Weights of a small GPT-style language model, trained from scratch on English Wikipedia.
Size: width 256, 14.9M parameters.
Architecture: LayerNorm before each block, tied embeddings.
Training: a variant of Muon for these matrices, 6246 steps.
MLP neurons of a small language model. Each row is named by its layer, matrix (up: input weights; down: output weights) and neuron, and shows model dimensions 16-79. Each number is 50 + 12 x the weight over its row's rms, rounded and kept within 0 to 99.
Before each neuron's rows, "fires on" lists the tokens most often at its 100 highest values on Wikipedia text that the model never trained on; "fires before" lists the tokens most often just after its 100 highest values on Wikipedia text that the model never trained on.

fires on: " |", "h", "he", "ur"
fires before: " ", " Apps", " %", "ion", " Goals"
L4.up130:42 79 34 53 51 53 35 46 38 50 42 42 34 46 40 67 37 54 39 30 40 42 57 60 49 53 38 43 33 33 41 53 46 71 31 30 62 29 67 63 47 52 57 52 44 43 54 40 38 52 44 54 62 58 62 64 43 56 51 46 54 44 73 45
L4.down130:34 54 63 55 41 65 44 51 55 52 53 64 28 64 73 55 66 49 50 49 39 55 60 53 70 34 69 69 75 73 52 64 48 45 53 55 86 51 71 38 38 35 36 48 44 42 40 60 60 35 25 74 44 43 63 49 36 28 46 51 73 29 47 64

fires on: ":"
fires before: " ", " UTC"
L8.up986:59 50 51 40 51 53 50 53 30 63 37 44 45 53 46 38 44 60 35 50 68 54 43 28 38 38 47 61 61 69 59 60 48 54 55 66 52 52 44 50 55 59 56 39 72 48 43 51 43 64 54 41 48 49 39 56 43 68 62 44 61 48 57 45
L8.down986:36 44 70 60 63 55 48 59 62 48 68 68 46 47 49 64 65 43 63 42 53 45 60 30 46 38 54 44 44 30 31 50 55 62 48 47 67 61 48 56 53 44 42 45 21 47 38 64 78 31 35 47 35 52 57 31 56 44 42 65 41 51 23 57

fires on: ":", " on", " in", "On", " born"
fires before: " ", " June", " February", " November", " September"
L11.up84:57 68 59 53 47 31 43 38 46 56 40 47 42 29 44 48 53 51 48 43 58 52 35 41 48 53 77 35 20 69 33 28 47 55 40 31 44 66 53 46 42 66 48 44 55 59 50 59 46 60 37 54 59 48 70 55 28 41 54 71 54 61 60 42
L11.down84:31 71 62 34 21 61 40 42 39 31 51 58 63 29 42 70 70 36 61 54 61 47 30 49 29 43 67 47 47 55 45 33 35 33 68 58 50 56 38 43 62 43 56 46 38 48 59 46 36 84 63 50 56 35 73 37 51 56 34 50 59 60 38 62

fires on: " ", "20", "19"
fires before: "19", "20", "18"
L8.up712:49 43 45 29 38 61 66 29 41 63 55 43 66 46 40 27 37 43 66 41 81 50 36 55 59 43 64 34 44 74 44 65 51 36 45 60 50 38 52 59 58 44 51 51 51 59 33 54 65 38 62 44 46 45 33 31 69 39 49 46 56 48 58 53
L8.down712:40 47 62 37 39 51 49 63 53 37 42 43 43 47 57 58 39 55 42 50 45 45 54 49 90 62 48 48 56 65 56 34 46 43 72 48 39 61 71 35 48 43 49 57 38 41 47 59 49 46 42 54 50 77 52 46 53 70 43 67 41 67 41 38

fires on: " |\n", " ", ".\n", " |", " Notes", "\n"
fires before: "|", " |\n", "-", " |", " C"
L9.up548:75 42 55 64 64 58 59 61 43 41 58 42 40 50 43 48 61 46 57 66 45 55 53 45 55 58 43 44 40 47 45 42 50 37 48 73 36 41 46 79 40 56 56 58 54 64 53 70 53 67 75 40 33 66 50 70 56 54 48 59 41 44 49 50
L9.down548:34 45 34 49 43 43 39 56 40 54 28 51 51 58 59 54 55 46 46 42 57 65 42 54 56 52 56 50 37 51 55 24 52 34 71 58 45 52 56 27 45 47 47 34 39 40 61 39 56 40 60 63 68 47 40 49 35 48 47 48 38 18 61 72

fires on: " ", ".", "–", " |"
fires before: "0", "1", " ", "2", "4", "9"
L11.up931:43 37 62 51 70 33 60 50 52 79 39 27 61 50 45 49 51 29 50 51 31 45 49 28 64 52 58 44 43 62 53 56 55 48 37 74 46 42 52 50 48 68 67 54 44 42 48 50 54 23 37 71 36 56 54 64 63 53 48 49 80 48 53 52
L11.down931:52 51 52 56 80 62 48 50 13 23 66 61 56 59 60 49 62 68 44 42 49 51 46 55 28 41 52 56 62 33 29 53 51 48 36 71 45 57 41 54 50 21 42 57 47 28 46 60 45 67 57 60 41 31 42 56 49 80 43 48 39 27 40 67

fires on: ":", ".", "N", " ", "umber"
fires before: " ", ":", " |", " UTC"
L7.up827:50 44 57 53 31 80 57 46 41 67 49 54 56 41 48 41 66 66 46 44 60 35 29 52 42 22 34 57 39 46 46 57 43 70 53 47 55 49 62 52 44 75 46 31 57 36 50 26 44 43 59 48 49 75 24 68 54 49 44 49 42 63 64 53
L7.down827:63 48 54 57 33 33 49 58 26 55 50 50 64 40 52 56 57 49 52 55 51 43 40 52 30 42 46 63 37 59 75 79 26 65 51 57 58 58 36 50 60 47 31 76 72 45 64 54 44 66 71 49 56 59 47 34 60 29 53 63 46 69 61 22

fires on: ")\n", "\n", "-", " part", "==\n\n"
fires before: "-", "K", " of", "L", "|"
L11.up810:55 67 45 55 49 54 54 39 56 43 26 52 63 59 55 61 52 61 57 58 56 35 33 50 36 45 69 45 54 52 26 57 59 70 50 61 39 61 59 71 54 48 69 58 49 58 57 38 46 77 45 58 43 53 44 39 53 34 47 56 28 53 50 50
L11.down810:58 29 72 61 51 43 49 45 62 34 66 38 41 45 61 55 42 63 57 41 59 74 29 42 48 28 23 66 46 66 00 45 42 28 55 52 60 29 49 52 54 60 45 45 37 53 53 65 55 50 62 38 57 70 63 35 63 55 51 51 38 56 46 43

fires on: " in", " on", "On", "In", " September"
fires before: " ", ",", " the", " later"
L11.up485:43 44 34 35 32 41 60 47 53 44 43 57 24 31 54 54 59 47 40 51 54 54 45 39 57 45 44 40 54 53 45 67 66 29 26 24 46 78 56 45 57 79 58 58 53 35 59 37 56 53 54 55 35 64 54 31 42 39 30 48 65 71 51 77
L11.down485:42 58 49 58 53 66 42 44 48 40 66 46 53 40 67 39 30 50 42 42 51 50 60 67 69 57 51 31 49 55 52 38 22 53 62 58 44 59 68 31 56 44 54 53 42 50 54 51 58 65 63 47 39 56 56 40 50 49 53 65 58 41 38 31

fires on: " ", ".", ".\n", ",", ".,"
fires before: "20", "19", "-"
L11.up305:44 69 50 44 57 56 55 49 44 32 59 65 63 47 56 30 31 55 72 81 53 43 52 38 35 50 36 41 41 56 31 57 62 48 47 47 46 44 40 54 57 64 59 23 51 44 65 38 67 38 48 31 64 78 65 44 34 34 38 62 57 35 43 58
L11.down305:30 60 55 59 55 46 55 49 46 31 51 53 53 49 79 50 52 51 65 51 38 41 41 49 57 41 54 32 49 68 25 62 58 47 56 52 27 54 76 58 50 55 36 33 59 33 42 52 58 43 36 24 48 38 66 41 44 26 61 35 56 59 32 57

fires on: "or", " part", "ident", "er", " director"
fires before: " of", ":", "\n", " in", " at"
L9.up517:45 52 57 37 44 73 62 56 41 42 47 36 45 65 41 35 63 36 61 60 55 60 41 60 47 42 45 75 46 32 44 40 50 51 44 40 42 62 49 46 45 52 46 69 29 56 44 56 45 55 40 50 28 51 41 63 52 61 49 64 45 73 60 58
L9.down517:40 28 32 55 41 40 66 65 53 39 35 51 61 61 42 60 49 36 49 53 60 51 51 30 59 39 45 43 55 58 22 62 58 30 43 55 83 52 89 66 48 50 70 50 34 46 46 66 56 72 51 58 54 38 36 69 77 34 47 71 49 51 40 42

fires on: " on", ":", " in", "On", " from", " of"
fires before: " ", " the", " September", " June"
L7.up241:50 66 51 50 52 49 61 37 57 52 67 20 66 32 57 51 58 72 50 36 45 64 35 57 54 46 71 37 40 49 38 36 56 49 40 44 48 70 43 37 41 40 42 37 41 42 57 42 51 64 49 48 38 52 54 53 32 38 39 40 35 71 52 63
L7.down241:50 62 55 48 38 65 36 44 41 32 53 47 44 49 51 54 51 46 42 57 76 61 69 50 36 52 73 44 64 41 64 24 48 46 36 59 55 57 42 38 74 57 53 47 52 62 62 36 42 64 34 63 47 67 56 67 28 41 36 46 29 24 44 74

fires on: " June", " August", " July", "s", "ch", " December"
fires before: " ", ",", " of"
L3.up977:48 52 54 29 53 41 72 69 43 56 45 35 31 44 58 48 52 66 61 43 51 42 48 38 32 54 57 64 48 46 39 56 31 55 66 57 45 42 68 43 63 53 60 43 56 32 58 55 72 25 74 24 69 50 57 51 39 43 73 48 56 31 61 39
L3.down977:64 60 49 46 39 56 33 40 56 32 53 53 50 86 47 64 62 36 41 67 44 53 58 66 49 33 15 62 41 50 57 57 41 55 50 39 31 65 50 64 38 51 38 35 37 43 49 55 71 47 57 43 24 58 28 45 67 45 44 42 70 55 47 59

fires on: " |", ";"
fires before: " ", " -"
L9.up812:43 65 48 35 52 54 66 47 65 65 53 57 49 40 59 54 52 34 37 61 46 60 25 60 53 48 60 46 71 63 42 45 41 59 60 33 36 40 51 36 45 59 55 41 52 52 60 69 44 62 47 57 39 76 69 44 69 44 43 46 51 55 42 51
L9.down812:59 44 44 47 44 41 57 27 56 54 61 59 58 61 63 61 35 64 37 47 41 66 32 27 42 33 44 44 82 57 59 49 67 49 50 51 66 48 57 41 69 37 41 46 27 58 47 59 47 54 42 47 60 34 42 56 73 50 59 56 58 43 29 41

fires on: " |", "|"
fires before: " ", " \"", " Democratic"
L3.up519:31 44 43 59 38 40 42 69 58 38 36 62 51 61 58 71 45 47 59 46 69 36 42 55 55 39 65 34 65 41 57 50 34 35 52 26 37 49 61 55 59 54 44 55 48 52 58 44 58 58 45 53 50 63 39 37 48 62 55 43 61 43 44 52
L3.down519:54 53 59 52 38 45 46 44 51 48 53 59 45 69 67 42 50 43 40 59 41 57 61 49 63 58 42 37 65 71 28 48 38 47 47 49 36 53 56 49 72 53 27 76 58 47 22 64 51 53 45 44 32 53 64 43 47 45 50 59 70 23 55 42

fires on: " ", " (", "en"
fires before: "20", "19", "18"
L11.up806:52 59 45 36 52 50 47 48 37 64 39 15 51 54 58 63 54 39 61 44 42 32 28 59 60 28 71 48 30 44 68 34 48 54 53 50 46 50 56 56 25 48 69 62 50 47 45 46 65 64 35 51 47 66 49 46 35 49 36 40 35 41 67 37
L11.down806:44 49 53 39 58 19 42 32 54 28 51 49 38 58 52 49 52 61 41 44 56 58 32 44 44 60 43 50 48 42 64 45 58 52 62 57 47 69 53 52 57 46 40 50 54 47 41 52 34 52 67 48 41 66 65 38 55 70 24 36 58 53 66 59

fires on: " |"
fires before: " ", " n", " C"
L7.up649:56 76 37 70 44 43 41 54 64 64 39 49 43 66 39 69 45 45 59 55 34 44 68 59 52 70 39 39 48 43 52 39 33 36 38 57 58 56 46 49 57 55 59 42 50 45 53 32 61 68 56 42 61 65 63 41 58 65 48 36 35 35 58 59
L7.down649:32 59 48 48 33 56 12 59 56 47 54 48 44 60 67 60 74 57 41 45 47 53 43 73 68 34 60 67 65 41 42 52 53 32 43 39 57 48 77 37 51 37 50 47 41 47 49 63 31 58 28 51 44 50 55 32 48 38 49 59 42 43 62 46

fires on: ",", " W"
fires before: " "
L9.up476:68 68 51 41 45 74 38 50 56 33 50 56 74 48 66 23 48 38 50 59 59 54 47 65 51 37 63 58 52 45 42 50 62 27 41 42 49 43 75 61 45 48 49 39 57 47 63 43 41 62 72 70 62 61 64 66 46 19 48 40 63 67 55 37
L9.down476:49 41 48 63 57 49 70 45 47 43 46 41 46 29 52 52 63 50 37 48 51 42 39 53 39 56 57 43 43 50 38 47 69 38 68 39 34 55 43 38 70 53 44 66 53 58 33 62 61 55 47 41 43 45 15 55 65 55 57 84 59 59 44 44

fires on: " of", " in", " to", "ing", " for", " on"
fires before: " the", " her", " a"
L11.up733:34 34 45 66 56 32 36 46 46 54 53 23 42 61 58 55 41 51 47 46 54 48 45 52 52 60 60 49 72 53 38 37 55 46 51 49 52 56 91 79 45 57 56 58 62 56 42 49 58 66 35 60 45 60 52 48 53 44 49 48 59 43 54 34
L11.down733:58 38 30 62 64 46 37 36 47 62 77 50 55 37 43 57 46 61 49 58 62 59 56 52 41 55 43 56 80 54 62 23 30 26 58 62 30 46 77 55 58 44 51 53 51 52 50 74 51 47 61 45 55 60 33 46 48 48 53 44 48 42 50 51

fires on: " ", "20"
fires before: "20", "19", "18", "23"
L4.up66:55 58 63 66 49 71 62 62 45 54 56 51 45 45 40 66 41 47 55 38 76 35 28 34 49 42 71 39 57 41 61 62 68 49 30 38 48 43 60 51 34 34 47 63 39 34 46 61 56 45 28 50 28 48 62 54 32 59 34 60 42 41 35 45
L4.down66:33 17 62 67 48 63 51 49 45 46 51 41 40 47 38 36 50 67 57 66 68 55 63 54 31 20 57 34 30 44 55 48 43 50 35 51 42 62 55 58 66 40 41 37 48 55 59 43 41 53 64 45 61 60 37 42 64 51 30 48 52 67 46 44

fires on: " in", ",", " May", " December", " September", " June"
fires before: " "
L11.up151:58 51 46 49 48 51 52 39 68 48 37 48 45 51 86 45 36 43 57 47 43 40 46 33 51 54 19 49 46 57 54 39 47 58 46 48 35 39 64 48 38 57 61 42 55 54 57 42 66 39 49 38 54 55 38 47 62 43 41 32 62 44 63 62
L11.down151:57 35 44 52 35 53 64 61 39 32 52 60 62 49 64 43 55 50 55 43 49 33 42 51 39 33 27 54 46 79 75 64 69 43 58 76 32 59 29 50 55 54 54 69 43 59 71 39 69 54 45 31 62 45 47 55 46 41 59 34 74 48 43 47

fires on: "20", " ", "–"
fires before: "20", "23", "15", "19", "25"
L11.up662:61 44 32 48 68 54 36 39 45 57 46 49 34 60 51 45 36 56 29 41 40 36 52 25 60 45 36 41 39 37 41 39 54 60 61 52 32 59 60 38 60 41 76 37 56 46 65 42 55 44 50 36 50 63 46 43 57 49 62 56 37 44 40 54
L11.down662:59 51 43 70 66 44 68 34 59 53 38 34 29 41 56 40 57 50 77 60 53 45 46 50 32 41 40 52 37 52 28 59 49 47 42 40 28 40 48 61 40 38 66 46 65 51 31 68 52 49 35 60 46 60 45 51 45 49 56 38 70 32 45 48

fires on: " ", " (", " |"
fires before: "20", "19", " ", "18"
L12.up66:50 43 52 41 36 49 52 50 60 48 38 30 55 62 39 29 49 41 47 25 63 45 47 46 42 51 55 50 45 50 36 53 61 35 42 39 24 60 61 40 28 52 45 43 56 57 42 46 44 69 48 50 28 56 48 32 50 41 28 52 69 58 69 68
L12.down66:59 37 34 56 46 67 41 39 42 32 57 52 63 39 36 74 54 67 79 46 64 62 45 59 43 22 48 57 40 52 42 41 38 48 53 46 61 51 58 37 46 29 55 70 43 46 36 74 46 56 73 52 50 66 43 53 56 52 36 39 54 52 35 53

fires on: " ", "(s"
fires before: "20", "19", "8", ")", "7", "5"
L3.up522:48 46 27 49 55 66 35 47 40 48 48 32 52 30 46 44 62 26 39 46 68 44 52 38 51 45 61 54 57 40 55 58 70 41 64 75 46 42 64 43 23 48 57 43 40 49 64 64 77 40 36 38 45 46 56 44 39 52 58 46 64 49 35 33
L3.down522:63 40 55 51 46 66 51 58 43 38 59 54 62 57 60 18 42 41 36 44 59 71 66 68 60 47 70 40 56 64 44 52 45 47 56 61 48 53 47 53 48 51 42 37 37 51 41 61 48 38 29 54 43 50 51 38 44 47 33 53 34 49 51 67

fires on: "|", " |"
fires before: " ", " Party", " No"
L2.up344:32 53 46 47 60 46 45 56 72 45 51 46 44 74 46 71 65 32 41 40 60 48 58 60 54 67 57 42 46 48 41 43 21 55 33 44 33 45 45 55 65 45 61 59 40 47 73 29 38 76 48 50 44 56 44 43 49 60 47 37 58 53 48 66
L2.down344:39 38 53 31 39 54 37 50 52 38 58 57 37 74 63 42 53 45 33 54 46 55 61 60 75 59 57 41 65 69 49 31 52 45 51 34 48 58 67 34 56 68 41 73 55 54 45 59 37 54 26 56 15 39 61 57 40 47 53 54 68 38 62 57

fires on: " |", " ", ";", " Apps"
fires before: " ", " |", "20", "0", " B"
L7.up942:46 60 48 64 58 58 47 49 39 66 46 54 42 31 29 70 45 42 57 57 53 52 55 27 44 58 70 36 56 42 31 58 54 54 41 39 51 44 44 70 43 49 43 62 52 57 48 60 45 60 41 34 50 55 48 51 56 53 40 52 51 47 45 20
L7.down942:39 37 50 42 50 50 55 62 63 38 56 75 56 61 54 59 57 61 41 38 36 50 60 41 56 38 33 55 54 43 53 42 27 24 58 38 46 41 66 80 49 45 17 34 48 42 53 48 32 44 54 42 46 37 59 56 32 30 56 42 34 67 53 44

fires on: " "
fires before: "19", "20", "18", "15", "12", "0"
L3.up984:35 38 42 34 68 53 55 32 46 53 41 46 63 54 63 41 59 64 50 29 29 64 47 30 40 53 72 44 26 44 58 40 40 55 42 47 43 35 56 48 67 72 49 38 63 70 50 60 58 27 45 35 41 25 49 53 33 55 47 24 59 41 48 40
L3.down984:54 39 39 34 42 40 52 44 42 58 60 46 66 33 53 52 58 33 36 50 32 51 46 33 69 47 51 42 36 36 63 53 34 50 58 36 28 35 59 53 62 44 20 30 40 67 44 54 45 48 41 43 34 34 60 60 39 49 35 34 42 52 39 54

fires on: " It", "It", "ess", " it"
fires before: " is", " was", " has", "an"
L4.up828:49 37 56 44 63 58 72 46 53 38 54 65 80 58 58 51 52 38 45 52 54 48 51 45 39 48 41 43 47 52 48 41 48 49 41 40 48 36 25 56 53 58 60 37 41 44 41 57 53 61 56 41 65 50 29 62 21 65 55 45 51 49 37 52
L4.down828:36 39 52 53 58 45 52 45 38 60 45 55 45 73 48 67 61 56 44 56 60 54 32 39 33 60 61 50 62 45 78 56 60 66 33 54 50 51 40 52 43 49 73 61 49 40 43 70 27 49 58 49 72 45 43 61 49 52 46 37 39 31 43 54

fires on: " born", "born", "On", "ulation", " on", " of"
fires before: " ", " in", " (", " January"
L8.up601:48 55 51 38 48 50 45 59 51 64 41 54 49 25 41 71 68 68 58 46 35 44 51 39 59 46 59 33 48 36 63 25 35 79 31 41 55 65 31 64 69 53 55 51 45 42 62 60 36 70 53 60 45 50 60 51 50 63 45 64 40 53 35 67
L8.down601:53 56 50 35 58 54 65 47 44 32 72 44 61 48 51 50 50 57 33 64 46 51 53 36 37 33 55 32 39 64 53 50 31 65 53 67 46 50 41 64 56 46 38 61 41 55 51 48 50 71 49 50 58 55 59 53 49 59 44 37 59 46 49 52

fires on: " May", " February", " August", " June", " Jan", " Mar"
fires before: " ", "a"
L2.up456:52 80 52 44 36 43 62 42 40 29 56 37 68 49 78 37 55 62 53 58 62 51 43 56 46 52 62 58 47 47 53 39 40 51 53 61 52 31 47 48 50 34 39 58 25 54 55 33 44 77 60 62 62 48 46 39 45 57 63 46 50 46 43 22
L2.down456:39 60 57 33 38 70 48 38 60 38 51 56 56 39 66 36 33 63 60 49 39 63 33 42 31 57 28 71 51 60 42 63 50 56 45 50 57 59 30 57 53 51 39 64 37 58 45 48 48 53 60 49 37 48 51 43 60 52 54 53 63 38 58 41

fires on: "\n", " |\n", ")\n", ".\n"
fires before: "-", "|"
L11.up449:39 32 61 76 42 61 42 45 60 65 51 44 55 65 53 64 46 43 70 64 65 38 33 46 40 42 55 25 62 29 42 53 73 31 52 57 56 58 38 56 51 51 60 60 43 58 48 51 57 73 45 33 50 76 33 52 52 40 74 59 60 41 60 49
L11.down449:35 45 50 31 49 46 54 43 80 43 57 62 40 65 52 45 54 74 43 58 41 37 66 45 38 34 65 56 38 56 32 49 42 27 40 38 52 42 61 60 43 34 44 65 49 56 19 71 46 69 45 39 60 57 51 40 20 45 56 48 50 61 31 62

fires on: " it", " It", "It", "us", " station"
fires before: " was", " is", "'s"
L7.up210:33 38 49 43 56 59 48 50 37 43 57 58 37 29 47 43 42 26 47 63 59 31 47 42 48 72 49 39 26 37 32 44 61 56 52 56 39 46 44 40 59 39 56 52 66 44 49 27 72 30 37 52 68 59 50 74 36 57 49 55 46 31 72 49
L7.down210:13 70 51 33 49 43 45 30 40 33 27 66 61 43 46 53 51 49 49 53 58 33 41 60 48 44 59 47 49 47 64 69 46 51 53 59 37 56 52 59 66 51 36 55 45 32 40 62 53 50 62 60 53 48 20 58 38 53 45 38 35 63 46 37

fires on: " ", " comp"
fires before: "20", "19", "7", "6", "8", "0"
L12.up408:38 57 45 57 44 36 30 48 65 56 45 34 37 46 42 66 31 56 59 32 64 27 59 30 38 28 50 60 61 34 40 65 60 56 67 54 59 40 72 55 61 60 56 42 55 58 74 61 60 56 29 54 66 31 70 35 35 55 37 38 35 50 41 58
L12.down408:57 13 57 54 57 48 57 43 51 46 76 63 50 50 68 32 63 47 47 48 44 56 46 56 41 48 48 42 56 40 41 66 33 56 46 42 42 52 37 52 49 37 47 55 51 56 51 68 48 45 48 45 48 44 64 61 25 60 57 43 33 54 36 55

fires on: ";", " |", "oph", "1", "ids", ":"
fires before: " ", " |", ".", " +"
L4.up520:50 73 63 61 35 55 57 48 49 57 52 48 54 43 48 42 54 43 75 51 53 45 61 57 40 63 59 56 64 43 33 52 50 56 36 31 49 48 53 23 29 60 41 35 36 53 60 45 24 50 64 64 66 56 42 49 40 26 47 57 58 55 70 52
L4.down520:50 46 68 41 50 84 49 59 65 38 51 57 42 77 51 64 31 38 71 51 39 51 42 44 64 40 51 53 39 51 33 54 47 42 57 41 54 75 46 47 50 32 55 48 60 63 45 69 36 70 58 67 54 62 66 46 44 49 53 37 51 36 59 42

fires on: " |", " s"
fires before: " "
L9.up17:43 55 43 67 47 54 37 51 51 62 58 42 59 54 53 41 37 42 48 55 45 31 62 75 57 81 49 32 40 45 29 45 62 46 62 40 50 40 59 56 51 42 38 65 51 21 57 73 64 34 45 65 59 51 58 41 63 58 55 36 65 59 70 61
L9.down17:32 65 39 50 35 47 47 33 58 48 23 67 44 59 45 56 60 57 38 62 55 36 56 43 57 52 49 30 52 47 51 48 53 27 26 29 61 44 67 53 57 53 43 86 38 36 50 60 45 40 34 86 61 41 46 59 57 45 54 43 65 45 55 54

fires on: " ", ")", " —"
fires before: " |\n", " |"
L11.up593:38 54 45 55 51 71 52 37 54 67 55 51 47 34 44 37 61 41 35 47 44 43 50 64 44 42 51 39 35 42 37 32 46 54 49 31 38 40 71 58 59 47 39 38 61 48 45 60 56 40 33 37 57 57 39 31 42 32 36 45 63 47 34 59
L11.down593:72 41 51 48 55 48 48 63 36 47 64 43 58 48 54 47 43 38 52 54 43 58 59 38 49 76 47 48 56 55 18 65 43 31 38 50 31 65 65 58 61 50 52 40 57 62 46 53 45 40 49 61 69 40 57 46 41 48 45 21 50 70 41 47

fires on: ":", " place", " code", " Years", " active", "ps"
fires before: ":", " ", " |"
L3.up699:56 45 50 56 41 41 50 58 35 61 51 47 45 65 45 71 47 53 58 58 71 36 59 46 78 56 35 49 39 48 64 51 60 45 30 40 46 82 42 44 64 54 44 60 35 74 60 56 50 48 65 53 58 54 53 56 60 70 53 52 55 50 39 74
L3.down699:54 59 50 86 50 57 71 42 35 62 30 49 64 67 42 55 33 61 48 54 49 38 41 48 59 21 57 47 43 47 36 58 48 63 47 47 51 58 56 37 69 56 55 62 60 60 57 36 46 63 33 46 41 59 65 41 57 39 56 47 49 53 78 52

fires on: " |", " and", " or", " &", " -", " to"
fires before: " "
L8.up577:32 57 35 68 44 55 50 36 49 62 43 52 55 51 38 52 45 55 59 68 43 44 45 44 36 38 52 50 60 39 55 10 33 35 49 45 57 58 37 25 38 61 42 50 55 28 61 49 51 62 47 69 50 55 47 54 54 34 64 65 97 47 55 59
L8.down577:38 61 67 43 48 50 39 70 48 44 57 47 57 61 45 43 40 47 33 42 42 43 60 41 56 48 55 46 52 98 44 44 40 42 36 53 52 63 82 49 59 39 49 44 45 72 31 58 53 43 48 49 39 42 52 42 62 52 48 43 76 30 60 43

fires on: "\n", " (", ")\n", " \""
fires before: "-", "S"
L11.up759:55 49 49 59 47 42 66 66 53 53 46 33 37 38 54 37 40 45 70 51 59 23 52 39 58 62 61 31 58 28 53 48 45 59 52 71 40 51 56 76 30 65 51 63 57 63 73 55 40 63 72 45 55 46 64 36 66 27 70 71 56 45 54 47
L11.down759:48 65 48 31 31 77 48 50 58 32 61 58 62 56 57 62 30 78 40 48 43 50 35 70 62 36 66 46 46 54 01 46 49 39 40 45 59 48 51 51 58 52 65 57 39 40 30 69 58 45 35 42 50 67 67 57 51 53 42 39 47 42 57 57

fires on: " |\n", ")\n", "\n", "20", ".\n"
fires before: "-", "|"
L11.up995:29 50 58 57 47 77 44 39 54 55 50 43 48 50 71 51 23 36 42 50 54 59 54 45 39 26 49 45 50 45 30 51 52 47 33 39 63 49 42 58 37 49 64 55 70 59 38 62 57 42 38 45 34 73 29 45 50 67 51 56 33 27 56 42
L11.down995:57 57 35 47 53 35 69 63 56 65 39 42 39 58 51 58 63 75 57 34 42 45 46 65 38 44 83 57 46 60 59 51 40 61 71 41 51 60 58 71 46 58 64 59 45 49 55 50 59 56 56 30 61 41 63 31 49 30 67 31 34 51 26 45